python train.py --vocab_size=4096 --qk_norm=true --attn_scale=0.125 --init_std_qkv=0.0321 --lr_mult_o=1.5 --beta1=0.95 --lr_head=0.00861 --seq_len=384
MLP neurons of a small language model. Each row is named by its layer, matrix (gate and up: input weights; down: output weights) and neuron, and shows model dimensions 48-143. Each number is 50 + 12 x the weight over its row's rms, rounded and kept within 0 to 99. A neuron's up and down rows have the sign that makes its largest values positive.
After each neuron's rows, "fires before" lists the tokens most often just after its 100 highest values on Wikipedia text that the model never trained on. A number after a token or word is its count.

L7.gate98:55 65 49 65 55 42 51 48 45 76 62 36 56 46 43 52 52 49 41 43 49 33 79 47 46 74 44 32 39 71 59 50 45 55 51 38 39 42 52 44 32 60 54 40 41 39 46 48 26 46 64 58 68 35 47 41 47 68 57 67 45 63 49 43 44 34 48 35 67 22 54 43 45 43 50 76 60 49 39 36 44 46 43 72 45 60 56 36 47 36 56 48 47 55 52 45
L7.up98:55 31 62 61 69 35 61 42 51 74 61 45 37 55 40 60 54 60 45 72 66 37 69 67 30 45 61 52 56 57 44 45 44 52 41 49 58 50 35 66 47 44 38 43 53 65 50 66 43 45 41 29 63 53 55 46 38 51 68 63 35 41 44 75 62 47 45 62 42 46 53 71 52 71 51 33 63 57 41 64 64 22 53 47 64 52 57 57 38 33 51 56 45 64 48 21
L7.down98:29 63 56 27 88 38 77 56 48 53 33 38 76 54 56 32 42 54 59 66 60 54 42 33 59 57 62 46 62 46 66 32 51 41 71 45 28 48 60 40 45 49 46 48 56 46 38 39 58 41 51 50 48 57 22 44 41 59 44 47 53 75 67 53 48 57 59 52 69 51 49 72 46 38 64 35 39 63 54 52 43 46 63 52 41 42 41 49 43 57 62 51 36 51 38 49
fires before: " " 39, " (" 8, "0" 5

L3.gate760:47 27 25 54 46 65 61 58 51 41 72 47 67 57 57 61 39 46 52 51 45 63 49 75 44 44 64 34 61 49 56 41 68 44 60 54 62 40 55 53 61 33 46 51 47 19 42 49 32 46 36 35 44 36 51 56 38 48 64 50 34 33 36 35 52 27 44 38 57 59 38 33 62 52 49 55 61 54 63 48 46 47 51 44 37 70 55 56 48 42 43 45 58 65 59 67
L3.up760:48 35 57 57 50 72 43 20 56 35 60 67 47 46 44 71 50 48 51 39 42 56 43 59 62 59 16 29 30 41 41 62 57 41 77 52 33 52 54 48 32 47 53 43 42 55 47 51 55 58 68 35 53 74 56 64 59 37 70 50 70 53 65 53 49 34 42 52 41 46 63 54 42 57 40 47 72 40 52 55 56 55 52 53 31 42 65 56 60 67 47 59 63 54 44 49
L3.down760:46 56 57 52 55 57 55 50 66 33 55 64 64 64 39 45 51 32 33 55 41 46 24 33 49 46 59 36 55 49 54 65 47 30 41 71 71 55 51 28 60 61 67 51 79 62 47 46 36 49 49 53 63 53 43 48 42 32 52 66 38 40 52 32 63 38 75 36 43 43 50 47 61 56 55 64 54 41 41 56 78 49 22 55 50 63 47 57 64 49 51 63 21 57 51 70
fires before: " " 71, " |" 11, " |\n" 5, "0" 5

L7.gate95:40 35 56 52 56 41 56 40 36 53 63 44 75 58 66 63 60 59 35 68 49 47 49 55 23 09 47 47 63 47 45 40 55 52 56 41 26 75 34 45 45 71 49 43 33 51 58 44 32 57 57 32 32 59 59 54 43 42 73 44 54 63 35 51 57 51 66 48 49 55 66 61 48 53 69 63 44 54 54 54 49 61 59 51 49 79 38 31 49 29 59 64 40 29 60 50
L7.up95:44 53 41 66 53 46 68 49 64 68 33 51 56 44 31 37 75 44 53 56 51 52 33 54 29 44 45 62 45 66 40 54 64 39 40 48 60 50 31 59 44 63 35 50 30 69 55 60 55 42 39 57 32 55 53 56 56 43 58 47 56 57 43 56 65 39 50 60 50 48 53 58 33 56 53 59 46 39 53 52 43 65 55 62 41 67 53 26 51 45 47 48 57 59 35 48
L7.down95:43 31 58 56 62 66 50 53 40 54 40 42 62 45 55 43 52 30 42 52 64 65 52 73 48 31 26 65 72 61 41 55 42 44 53 68 52 56 37 39 49 47 62 33 43 57 40 58 35 83 46 57 56 44 42 53 31 51 60 63 56 53 47 54 52 35 62 48 41 47 64 48 43 39 53 41 55 71 30 50 41 85 46 57 65 42 43 48 41 39 70 65 56 43 46 27
fires before: " |" 28, " |\n" 12, "." 9, ")\n" 4, " The" 4

L3.gate728:50 55 45 33 51 36 41 61 53 38 58 40 56 43 49 60 42 21 73 65 56 46 52 42 55 48 41 36 79 51 63 49 47 36 47 36 51 77 49 67 45 53 66 41 55 48 33 67 65 59 49 67 69 42 62 54 50 46 40 51 40 59 35 63 55 64 41 53 69 61 50 50 40 38 60 39 45 60 53 55 27 62 38 58 56 56 75 42 53 79 45 45 72 44 45 51
L3.up728:39 42 42 59 44 56 64 79 42 44 65 42 44 39 56 59 51 33 58 55 50 40 37 55 40 39 39 22 72 54 55 52 48 43 21 55 51 29 50 26 78 68 30 38 52 47 42 36 48 28 69 52 67 52 48 45 53 45 52 54 56 40 64 56 45 52 41 63 71 79 23 38 41 62 49 33 66 55 42 39 37 34 41 77 54 65 62 72 40 43 52 34 50 49 46 41
L3.down728:54 54 57 50 49 70 46 48 52 55 27 52 52 53 41 54 44 45 59 61 61 47 63 49 69 60 61 46 41 66 59 66 35 67 37 36 49 59 41 29 57 43 62 35 49 60 60 69 32 61 22 67 55 56 49 55 54 65 65 47 58 46 55 28 46 64 39 44 49 56 62 83 54 49 40 42 56 35 48 72 63 53 49 32 46 38 70 56 49 58 38 50 48 24 20 48
fires before: " " 63

L7.gate191:51 36 43 30 44 48 49 64 44 59 60 43 49 36 46 55 41 57 56 39 42 50 45 32 62 56 06 47 51 57 52 47 72 72 66 65 47 37 59 52 60 55 45 36 59 32 62 51 53 47 75 33 74 47 52 57 69 59 46 62 67 63 25 65 62 45 39 50 54 48 46 40 41 56 59 45 60 42 57 57 49 48 42 63 59 58 39 31 73 49 62 41 68 47 52 62
L7.up191:39 46 62 54 32 47 42 42 40 66 43 57 61 33 56 43 53 58 49 74 58 63 43 39 52 56 61 46 35 50 59 34 37 53 66 49 46 58 28 33 52 45 52 48 41 40 31 59 49 55 61 35 53 32 58 40 46 39 44 48 60 55 27 54 36 47 65 66 55 45 52 54 40 37 58 50 40 58 57 60 48 51 31 59 78 65 31 42 68 65 59 43 57 44 38 56
L7.down191:79 61 56 88 53 51 40 56 52 37 67 37 65 44 32 72 50 46 70 59 58 31 48 56 45 44 30 54 63 61 58 74 47 45 69 58 44 36 39 43 61 65 32 51 80 65 43 46 65 30 61 51 38 41 49 33 35 60 36 53 48 65 58 37 57 50 62 53 57 13 65 37 60 50 60 47 59 63 74 46 44 43 37 57 54 44 63 62 53 57 59 45 50 53 39 43
fires before: " " 25, "201" 13, "199" 9, " |" 6, "200" 5, "202" 4

L7.gate708:60 31 42 35 36 46 55 71 35 50 52 45 49 54 40 48 51 44 42 46 35 37 47 51 76 59 47 47 55 37 54 38 56 41 55 62 63 42 28 58 55 57 64 43 57 47 42 40 44 47 46 58 48 49 51 58 44 66 36 56 38 63 44 36 63 69 26 69 36 42 38 39 27 38 35 55 44 57 48 42 39 39 35 55 68 49 39 40 62 71 55 29 37 39 46 53
L7.up708:39 50 23 51 36 33 31 28 47 66 49 32 44 56 38 35 47 36 56 38 50 31 40 25 64 32 50 56 43 48 56 35 54 39 55 62 48 47 40 49 78 35 53 46 61 19 57 49 46 59 40 59 30 33 45 55 36 39 32 55 60 31 41 61 43 49 40 70 45 64 65 52 66 34 39 41 36 44 44 61 33 33 56 64 46 52 40 48 80 59 57 66 43 40 33 38
L7.down708:61 35 50 61 46 51 61 55 49 42 34 52 45 53 25 43 58 39 40 88 41 54 60 30 59 47 53 29 58 65 34 42 37 20 65 58 40 48 50 41 53 48 49 67 58 29 28 42 33 63 76 40 58 27 33 34 28 44 54 48 48 51 37 52 44 59 72 51 49 68 49 43 60 60 56 57 56 39 44 49 26 50 52 63 45 44 63 49 54 61 35 47 40 29 62 37
fires before: " " 83

L7.gate545:50 61 32 61 58 45 30 48 49 25 43 52 60 41 68 75 38 44 49 29 58 28 68 45 46 56 61 59 66 66 45 67 46 82 37 43 49 55 44 62 57 49 47 52 40 62 62 29 46 55 68 67 63 74 38 40 59 54 25 57 61 60 62 65 51 43 62 43 43 61 81 56 48 46 34 75 64 55 59 61 46 34 63 54 62 60 63 47 65 50 51 49 50 50 38 40
L7.up545:78 34 44 46 34 65 56 54 54 62 45 42 67 70 42 63 64 33 32 50 66 28 40 54 36 30 56 44 41 48 48 47 53 44 50 47 48 47 58 38 48 66 48 43 56 46 71 56 31 46 59 56 46 51 60 60 44 32 54 49 45 25 41 49 56 46 50 58 32 63 54 49 82 55 55 58 33 69 46 27 46 53 41 75 69 53 60 52 44 62 48 52 39 46 53 17
L7.down545:52 48 35 71 60 40 48 45 49 34 53 64 47 66 30 56 36 55 70 59 67 38 53 30 56 52 49 55 51 52 42 44 46 53 57 66 63 45 41 40 52 53 50 27 58 53 52 59 68 44 43 55 55 39 58 38 59 55 38 26 54 33 45 50 57 36 41 31 38 39 51 78 38 51 40 29 36 49 55 47 62 32 57 32 41 45 68 62 24 47 55 70 73 72 55 58
fires before: "-" 51, "9" 5, "4" 4, "5" 4, "25" 4, "|" 4

L7.gate357:55 40 51 56 36 67 66 62 54 38 45 25 39 21 52 56 72 42 48 63 25 54 57 36 35 48 61 51 51 68 50 55 56 61 59 45 39 39 55 39 52 51 37 39 34 46 33 53 56 51 41 36 37 44 53 60 47 42 43 44 77 53 47 46 53 36 69 58 65 54 29 60 56 32 51 50 53 35 33 31 60 52 40 59 34 47 52 45 13 37 45 54 31 72 52 42
L7.up357:52 49 50 58 63 50 54 49 29 55 47 58 39 29 37 56 55 64 32 70 32 31 51 53 78 57 62 38 62 52 51 55 43 48 60 67 58 32 55 21 52 37 45 43 48 35 46 48 53 50 35 46 44 47 58 33 50 63 45 72 59 62 19 35 49 30 49 79 62 38 45 42 42 50 77 52 58 50 59 52 55 44 47 48 47 39 37 32 39 40 55 60 52 32 45 45
L7.down357:32 61 38 45 65 32 38 75 50 68 35 69 18 74 53 50 32 26 50 36 30 27 57 54 71 42 29 43 49 43 26 60 37 48 65 37 40 54 52 34 59 43 37 51 46 57 52 64 68 49 22 51 51 52 60 66 51 47 67 43 70 41 65 45 36 64 46 41 48 51 63 50 67 55 48 63 42 61 39 45 64 54 48 43 54 72 58 50 55 45 52 51 52 23 35 46
fires before: " " 27, "ure" 10, "ural" 7, "id" 7, " Total" 6, "ual" 5

L7.gate685:39 19 73 25 23 61 61 46 44 37 62 61 49 40 57 32 65 71 47 57 32 46 33 58 57 47 57 41 40 51 45 40 52 42 67 43 45 52 66 64 47 48 53 39 39 32 55 37 61 37 61 40 49 41 51 48 42 65 31 27 70 50 46 52 39 42 66 64 50 65 53 46 54 52 39 51 31 39 30 76 41 55 58 32 45 70 56 57 47 40 52 37 53 57 69 54
L7.up685:47 62 46 63 33 51 39 62 57 45 53 62 54 11 54 53 41 40 62 82 41 41 61 58 39 30 54 62 43 46 60 38 62 50 32 66 41 43 31 34 24 62 43 59 39 67 58 44 60 39 48 45 50 50 28 25 61 57 51 69 36 63 54 48 41 44 60 61 51 70 44 36 44 45 40 61 48 37 47 56 39 62 60 41 69 45 39 47 48 60 46 61 33 69 52 75
L7.down685:43 43 38 71 43 46 50 45 48 48 46 41 39 45 50 42 50 57 69 60 42 61 48 39 46 50 49 53 53 48 52 45 49 29 51 49 36 53 35 23 44 60 40 58 40 44 56 46 51 71 52 43 52 48 63 57 35 27 49 53 66 56 48 53 34 49 42 39 42 45 43 72 57 38 50 62 64 38 73 41 60 56 34 37 51 53 31 54 52 49 56 69 45 60 85 51
fires before: " " 40, "|" 10, "202" 7

L7.gate694:53 53 54 45 45 54 43 62 58 52 58 42 56 38 40 34 47 32 66 77 53 51 45 50 65 74 45 51 48 55 39 51 47 60 40 33 36 52 49 70 68 36 82 39 60 59 19 64 47 64 49 42 47 48 70 32 49 52 46 50 40 73 50 69 49 47 26 69 46 57 40 50 22 43 43 48 50 48 43 61 49 66 64 45 71 60 50 72 39 81 45 62 44 46 42 44
L7.up694:51 47 56 48 52 53 41 67 42 46 40 51 44 53 41 29 57 36 56 41 58 41 71 52 45 67 44 47 41 59 62 28 55 42 35 45 45 49 55 55 53 53 53 37 68 54 29 58 84 39 61 45 42 70 51 88 65 53 39 57 54 61 45 62 41 72 63 57 33 70 65 64 49 43 54 37 49 47 44 57 00 33 46 54 43 27 63 64 32 34 53 59 73 55 50 67
L7.down694:44 47 53 43 43 69 49 58 61 53 62 75 46 35 31 67 56 52 60 40 71 50 43 25 52 64 68 61 59 55 53 35 36 41 45 60 59 80 28 76 47 48 39 52 76 53 20 58 46 50 72 56 51 44 42 55 33 38 48 50 64 55 42 29 48 52 52 47 51 57 46 54 42 62 48 42 64 55 40 60 45 41 32 52 66 55 31 64 49 53 42 54 38 40 50 48
fires before: " " 73, " century" 14, "-c" 4

L4.gate213:40 36 59 18 62 43 69 57 33 33 52 50 69 54 66 39 18 53 40 60 43 35 56 12 37 59 31 22 46 51 49 45 53 51 44 41 29 56 56 45 37 55 67 55 45 48 72 57 53 53 50 60 48 51 49 63 68 62 56 54 69 57 45 42 22 67 42 58 49 29 61 43 37 45 51 66 32 47 51 56 41 42 47 45 47 46 46 39 44 59 56 53 49 73 41 51
L4.up213:64 56 35 37 50 42 67 25 55 41 56 50 51 54 33 50 34 65 33 69 60 49 41 31 46 44 42 16 46 51 46 62 42 42 50 45 43 54 43 62 56 54 42 64 36 38 65 69 60 59 62 57 39 35 34 47 64 52 38 44 44 46 75 59 59 62 70 67 59 50 62 55 36 63 70 63 51 51 50 49 54 35 45 64 55 49 28 58 30 57 82 44 50 64 31 54
L4.down213:50 53 48 60 39 49 69 44 32 46 68 51 39 33 22 61 42 28 60 38 32 60 35 55 12 57 40 47 49 50 33 51 48 39 45 50 56 49 29 45 26 41 61 35 49 55 62 54 48 36 51 39 47 59 67 37 40 45 49 55 69 57 59 60 55 54 51 71 41 41 45 36 56 65 24 30 36 49 76 36 35 43 58 45 57 39 50 44 52 38 50 38 60 43 53 48
fires before: " " 41, ":" 5, ")" 5, "les" 4

L4.gate673:55 34 50 68 34 50 42 56 77 59 50 59 48 55 40 52 56 49 45 55 49 42 44 56 35 62 68 40 53 51 62 73 56 54 31 40 50 54 43 48 51 42 56 49 30 60 38 57 50 40 46 47 48 24 41 40 36 44 31 55 58 77 60 51 55 28 35 49 33 37 53 52 20 40 59 74 21 47 32 24 48 37 37 53 73 56 55 46 27 46 30 50 70 61 40 69
L4.up673:68 60 55 59 60 43 45 55 57 51 55 57 68 55 33 41 42 62 58 59 55 46 68 38 44 36 63 48 68 46 47 55 39 80 54 32 46 52 49 55 62 38 65 62 37 44 61 51 71 49 40 53 35 63 59 46 57 57 21 59 48 76 36 43 57 39 48 57 47 66 49 41 28 45 60 57 41 51 35 43 45 52 26 58 29 46 40 37 35 37 39 45 73 55 51 85
L4.down673:54 55 66 65 54 57 57 49 46 46 53 62 56 37 46 44 65 50 61 67 39 49 76 40 36 43 43 51 40 54 32 48 46 56 49 48 49 82 39 45 72 32 28 58 71 52 40 50 44 55 47 40 49 50 58 31 55 43 41 50 47 59 59 74 48 56 56 58 42 57 45 60 59 60 41 54 34 50 73 47 37 56 35 48 40 53 24 51 38 37 51 69 37 62 53 66
fires before: " " 96

L7.gate63:82 69 66 39 48 39 55 51 58 33 52 40 45 47 49 35 51 40 37 47 43 60 58 61 57 59 38 49 49 43 47 45 63 57 59 40 27 65 50 64 61 34 36 43 47 58 54 60 55 56 55 42 37 58 59 58 68 27 66 37 56 30 62 55 46 48 42 52 53 74 42 42 24 42 45 60 41 52 24 61 50 42 55 57 45 40 67 32 75 50 58 46 45 49 65 45
L7.up63:49 71 34 53 40 56 54 60 46 36 39 55 53 35 54 64 64 47 48 61 47 54 62 67 32 66 43 61 55 40 42 45 35 75 37 48 19 72 42 57 61 66 46 33 42 52 55 45 57 52 54 46 43 30 24 53 43 36 60 52 54 54 38 56 67 40 47 38 56 67 36 38 22 42 41 54 50 68 30 43 47 53 43 48 46 49 64 47 57 34 62 64 68 36 42 68
L7.down63:39 44 60 45 56 36 55 64 34 63 51 58 71 49 40 45 65 46 50 36 43 59 27 78 35 42 30 50 70 54 68 63 72 47 45 18 51 55 46 72 40 67 33 60 60 41 66 35 55 44 35 42 49 68 42 32 53 39 42 46 29 53 52 61 58 44 48 65 70 40 50 45 42 66 53 48 52 57 49 46 39 57 53 59 63 60 66 52 48 50 39 47 57 60 53 53
fires before: " The" 25, " He" 12, " It" 11, " She" 9, " At" 7, " In" 6

L7.gate432:47 38 48 36 41 53 58 52 72 36 54 48 56 62 72 37 27 66 34 43 50 29 44 49 26 73 56 63 56 45 47 60 33 47 71 30 60 60 39 56 48 52 45 37 34 53 61 66 50 56 43 49 47 55 59 39 62 51 75 33 52 73 49 38 29 33 66 51 46 44 46 25 59 56 50 52 40 50 51 54 45 35 43 50 74 65 46 56 31 57 49 48 42 60 50 60
L7.up432:68 49 65 50 60 59 56 54 47 44 47 66 52 61 43 50 49 66 30 54 64 37 47 43 18 48 46 53 39 68 70 45 57 55 33 45 35 59 38 47 67 44 43 47 42 53 56 52 42 47 40 70 49 54 50 52 52 41 22 69 51 51 37 50 40 49 21 44 47 67 30 30 36 53 40 79 55 17 42 40 46 27 50 46 38 27 45 58 43 32 21 50 68 42 38 83
L7.down432:47 76 58 65 61 61 31 39 49 28 47 22 54 37 58 40 50 35 47 67 63 54 58 36 45 55 61 49 63 74 44 60 47 44 57 51 57 46 28 51 57 25 53 30 53 44 54 47 55 42 64 54 35 56 46 35 62 73 49 35 46 52 42 44 58 39 58 55 49 71 63 34 69 63 55 54 66 50 20 57 43 73 55 63 69 56 48 50 56 53 53 41 37 28 44 49
fires before: " " 72

L3.gate459:42 47 62 52 54 57 68 48 40 55 25 61 45 55 56 46 56 51 26 36 33 52 63 75 43 54 48 57 47 37 33 59 80 57 70 35 43 44 45 63 49 44 48 38 57 67 29 51 40 40 68 38 69 41 45 53 45 39 51 43 60 42 56 54 50 41 52 81 51 40 26 37 42 48 52 68 40 39 63 46 53 49 49 57 43 55 52 47 57 59 64 38 43 55 44 36
L3.up459:75 62 63 43 47 48 54 40 23 37 30 45 44 72 62 43 54 47 45 59 43 55 39 63 32 36 45 75 62 51 37 43 35 57 73 58 28 35 54 69 57 38 43 49 73 52 46 57 57 48 56 32 52 43 49 59 51 34 43 49 51 26 43 42 50 51 62 67 60 47 37 53 39 55 58 68 47 60 70 63 60 72 41 34 45 55 57 33 60 47 54 59 29 73 48 65
L3.down459:50 58 51 68 49 41 56 51 57 54 58 44 49 49 25 33 78 45 58 63 60 74 34 64 36 56 41 52 52 52 43 53 54 62 73 41 39 48 39 67 70 50 47 58 52 57 48 57 40 56 59 46 76 72 40 44 31 46 69 41 26 45 52 60 49 52 65 54 95 59 48 67 68 51 58 46 68 61 35 41 26 40 63 54 63 48 50 47 35 54 43 61 40 71 56 63
fires before: " He" 25, " In" 12, " The" 10, " It" 9, " She" 6, " His" 4

L7.gate356:40 48 68 57 61 41 52 55 45 61 53 49 64 61 65 40 57 59 66 44 52 33 46 68 52 34 42 36 50 52 36 39 62 43 58 37 36 47 80 46 86 60 54 52 37 45 53 33 65 46 74 34 61 30 52 56 30 53 57 54 54 53 59 57 44 51 46 63 15 44 29 34 40 50 61 36 33 72 70 49 62 65 50 51 50 49 46 44 39 48 83 31 55 44 52 66
L7.up356:71 56 64 53 22 65 60 27 51 57 59 67 77 35 43 47 34 51 35 60 51 53 40 46 54 50 47 61 55 46 30 53 37 59 58 47 45 53 65 38 59 56 47 61 44 47 52 59 55 40 39 51 60 36 64 32 68 52 62 28 53 46 33 25 69 49 36 65 64 66 66 64 46 53 55 56 52 41 67 54 39 47 78 72 43 57 23 78 44 48 30 39 43 46 26 60
L7.down356:20 54 48 55 70 49 37 48 62 41 49 51 18 53 36 47 53 34 35 53 67 55 54 55 57 55 45 39 61 32 65 51 49 36 38 33 47 48 51 59 46 49 53 53 53 43 42 61 22 57 15 37 28 61 45 38 44 38 56 33 49 15 20 34 55 48 49 56 65 68 25 49 61 65 54 63 46 53 40 51 55 43 42 53 57 61 60 39 68 56 46 65 53 57 57 36
fires before: " " 64

L4.gate390:33 64 18 43 26 61 24 68 37 31 29 41 51 56 68 55 46 62 37 51 51 63 60 52 48 63 65 46 61 76 33 39 48 52 36 57 38 42 40 31 62 44 45 22 42 68 35 53 53 65 51 48 49 44 24 55 31 58 65 52 46 67 56 23 51 58 37 50 43 57 56 45 51 48 66 35 43 49 44 59 54 56 33 57 52 45 38 44 51 54 38 72 41 37 48 27
L4.up390:52 76 26 44 44 47 38 54 53 47 51 32 62 46 60 44 53 28 47 31 45 32 44 69 63 56 64 49 45 51 45 65 53 59 55 45 52 46 51 47 61 49 60 53 57 43 34 53 24 50 30 59 57 31 66 19 50 45 31 37 49 62 39 48 53 41 42 36 40 54 74 55 55 56 55 58 40 58 68 50 56 65 43 59 34 53 53 49 62 53 66 50 47 42 42 49
L4.down390:49 51 42 63 53 35 57 42 36 52 44 32 65 42 59 51 47 52 49 37 53 44 49 70 52 77 52 42 48 75 52 66 43 30 60 65 44 53 40 63 43 56 67 40 64 84 31 40 47 62 76 57 58 24 33 55 52 44 59 33 53 61 43 44 70 62 69 51 37 67 65 24 54 54 47 38 68 55 55 48 33 57 53 46 51 30 58 47 36 44 51 65 37 45 64 40
fires before: " " 72

L4.gate1:44 52 78 61 57 62 67 70 56 40 62 42 63 51 48 60 49 34 53 67 46 34 46 44 42 56 57 39 13 75 54 65 46 27 49 45 53 68 59 35 58 20 69 30 48 56 50 63 38 44 63 54 54 34 41 48 61 50 43 46 53 67 46 48 46 42 43 56 63 26 57 68 46 31 75 82 42 43 60 47 62 33 44 39 72 47 40 65 54 29 50 63 44 65 52 59
L4.up1:67 48 47 58 63 35 60 58 45 55 65 29 64 51 41 31 44 60 35 53 51 51 53 69 42 37 72 63 52 71 56 55 60 61 57 38 66 58 83 52 64 51 55 58 78 47 46 78 39 47 37 68 58 44 48 58 28 41 46 55 58 57 62 26 40 59 36 53 53 52 54 46 52 37 66 69 57 72 34 46 55 52 45 44 51 51 35 46 56 31 76 60 38 43 48 33
L4.down1:50 63 35 49 62 54 56 43 54 67 37 44 51 54 19 51 46 67 51 53 48 58 49 60 31 41 64 39 28 35 46 46 53 27 60 42 54 60 54 67 45 40 27 64 48 52 66 68 42 33 54 66 50 29 52 20 43 38 45 53 52 58 53 63 29 65 34 53 41 81 39 28 72 56 70 51 48 64 58 63 34 35 50 49 56 55 45 42 45 52 52 32 62 42 81 56
fires before: " " 65

L7.gate625:63 72 30 41 54 40 39 54 62 59 63 82 63 50 45 70 61 73 54 53 42 62 50 61 51 50 50 35 45 67 32 34 46 51 51 60 30 57 43 54 39 42 47 66 53 80 59 30 52 37 47 62 32 55 46 62 63 49 43 56 44 33 62 44 37 61 52 57 36 46 56 41 31 62 43 59 46 49 52 23 56 50 50 47 45 58 39 61 47 51 57 48 42 51 64 44
L7.up625:41 54 52 44 45 68 30 48 61 38 72 61 47 57 30 66 48 57 53 71 55 36 52 45 73 45 44 63 54 64 57 37 54 33 44 55 47 76 73 26 61 42 36 65 60 75 50 39 47 33 65 66 25 71 61 54 54 58 41 49 61 46 45 41 49 48 60 72 47 62 39 39 51 74 29 47 43 41 47 65 33 57 42 35 62 55 45 53 41 55 46 41 57 50 48 64
L7.down625:59 58 52 36 48 58 29 62 48 49 50 34 35 50 57 59 53 31 49 27 60 56 58 59 63 41 56 36 43 51 45 56 54 52 56 52 56 46 50 26 53 55 56 41 59 54 73 38 32 33 46 39 44 48 39 48 54 49 48 38 61 36 51 23 55 48 42 43 32 45 66 21 29 55 31 41 27 53 25 53 43 53 48 81 64 41 62 59 42 58 37 79 61 50 36 49
fires before: " " 32, " century" 11, " the" 6, "y" 4, "==\n" 4, " November" 4

L7.gate600:70 43 49 43 44 48 27 73 55 46 59 51 48 59 66 51 49 34 55 41 50 81 43 54 42 44 39 61 52 64 31 57 45 33 43 56 60 75 45 58 53 55 47 49 55 41 68 41 50 55 67 45 37 38 35 39 71 55 49 49 40 32 35 45 50 56 31 54 58 69 62 54 52 36 42 54 47 44 27 58 51 64 49 47 70 52 59 62 58 38 39 53 40 66 48 67
L7.up600:40 43 53 50 57 52 44 41 58 29 59 63 54 69 39 37 55 39 55 48 46 34 51 38 69 29 45 51 69 64 68 58 48 47 51 37 40 47 37 51 57 55 39 77 32 51 72 47 49 29 64 40 27 50 38 54 35 50 56 70 51 27 49 38 49 53 53 66 74 72 42 42 52 44 44 46 53 54 58 33 67 63 43 48 61 67 55 32 23 44 40 36 49 38 52 64
L7.down600:43 72 43 42 60 42 46 40 48 59 42 29 49 44 41 52 67 47 54 64 32 56 75 78 60 58 42 39 39 38 47 42 39 71 38 62 38 55 67 47 34 33 34 45 63 56 31 52 64 41 75 43 35 41 30 54 58 58 44 45 38 64 56 52 42 66 61 51 43 66 43 51 67 49 68 35 41 47 60 43 65 51 45 48 54 29 69 46 49 52 67 56 43 48 49 49
fires before: "0" 26, "1" 26, "-" 15, "2" 5, "9" 4

L7.gate172:61 46 60 56 58 53 35 67 44 38 60 48 71 40 41 39 32 53 67 58 44 40 32 65 75 33 41 50 40 44 48 67 55 59 57 33 62 37 35 42 65 36 51 52 48 52 62 40 43 83 49 54 52 52 33 70 54 54 65 36 26 46 44 39 62 53 58 50 45 68 40 51 30 29 50 28 50 50 52 76 59 63 49 46 46 43 60 57 75 62 53 45 51 77 51 26
L7.up172:51 59 66 61 68 45 52 52 46 57 40 46 59 56 54 50 56 61 57 49 36 51 55 60 49 65 48 25 74 56 51 29 48 54 59 70 39 44 36 41 48 76 53 52 64 30 59 73 63 64 58 55 39 51 55 54 43 50 65 28 42 50 30 81 52 35 65 30 39 54 34 55 25 52 65 57 64 36 43 60 51 57 52 52 41 48 24 71 47 51 43 57 67 48 66 59
L7.down172:73 50 47 78 41 33 42 45 43 44 41 65 73 59 36 45 40 68 37 66 41 54 66 64 57 51 44 43 35 38 41 73 40 50 59 40 65 34 51 34 49 42 50 56 45 64 67 46 61 58 24 69 63 32 65 50 48 56 50 67 57 53 68 47 46 41 46 60 62 39 34 43 43 44 52 43 58 67 26 43 51 75 39 44 60 55 58 43 44 45 49 67 58 43 54 33
fires before: " |" 36, " |\n" 21, " |\n\n" 5, "4" 4

L4.gate151:44 61 67 57 31 55 44 52 66 51 34 48 70 50 48 51 48 25 45 35 38 27 57 39 59 75 45 50 72 54 46 49 64 79 46 65 70 55 63 44 40 46 35 74 57 55 54 45 31 54 63 60 61 31 38 43 43 36 54 49 45 75 49 59 39 29 35 83 41 45 70 56 44 41 46 64 49 56 52 25 61 55 42 50 32 42 45 73 43 50 43 49 59 43 49 64
L4.up151:37 22 68 69 44 61 41 53 57 56 61 42 47 31 52 38 28 42 61 62 57 55 52 55 57 55 30 52 15 30 54 53 37 47 38 50 59 72 56 40 71 41 38 43 45 53 49 46 40 50 44 52 39 52 60 45 39 50 48 62 31 49 27 37 42 41 39 74 42 64 28 43 50 73 36 49 26 59 42 52 53 59 45 46 54 29 42 42 30 52 36 45 64 68 31 65
L4.down151:42 46 57 43 40 17 44 49 46 22 55 61 47 50 44 50 35 40 50 67 70 43 54 39 41 53 25 33 62 53 45 52 55 35 52 66 66 68 48 50 56 44 50 58 55 51 30 49 39 48 38 49 44 33 43 52 51 47 63 28 51 72 79 56 57 51 35 34 27 51 40 33 23 53 56 65 44 59 74 46 54 54 50 25 59 55 34 41 70 33 50 50 77 35 35 41
fires before: " " 44, "en" 6, "b" 6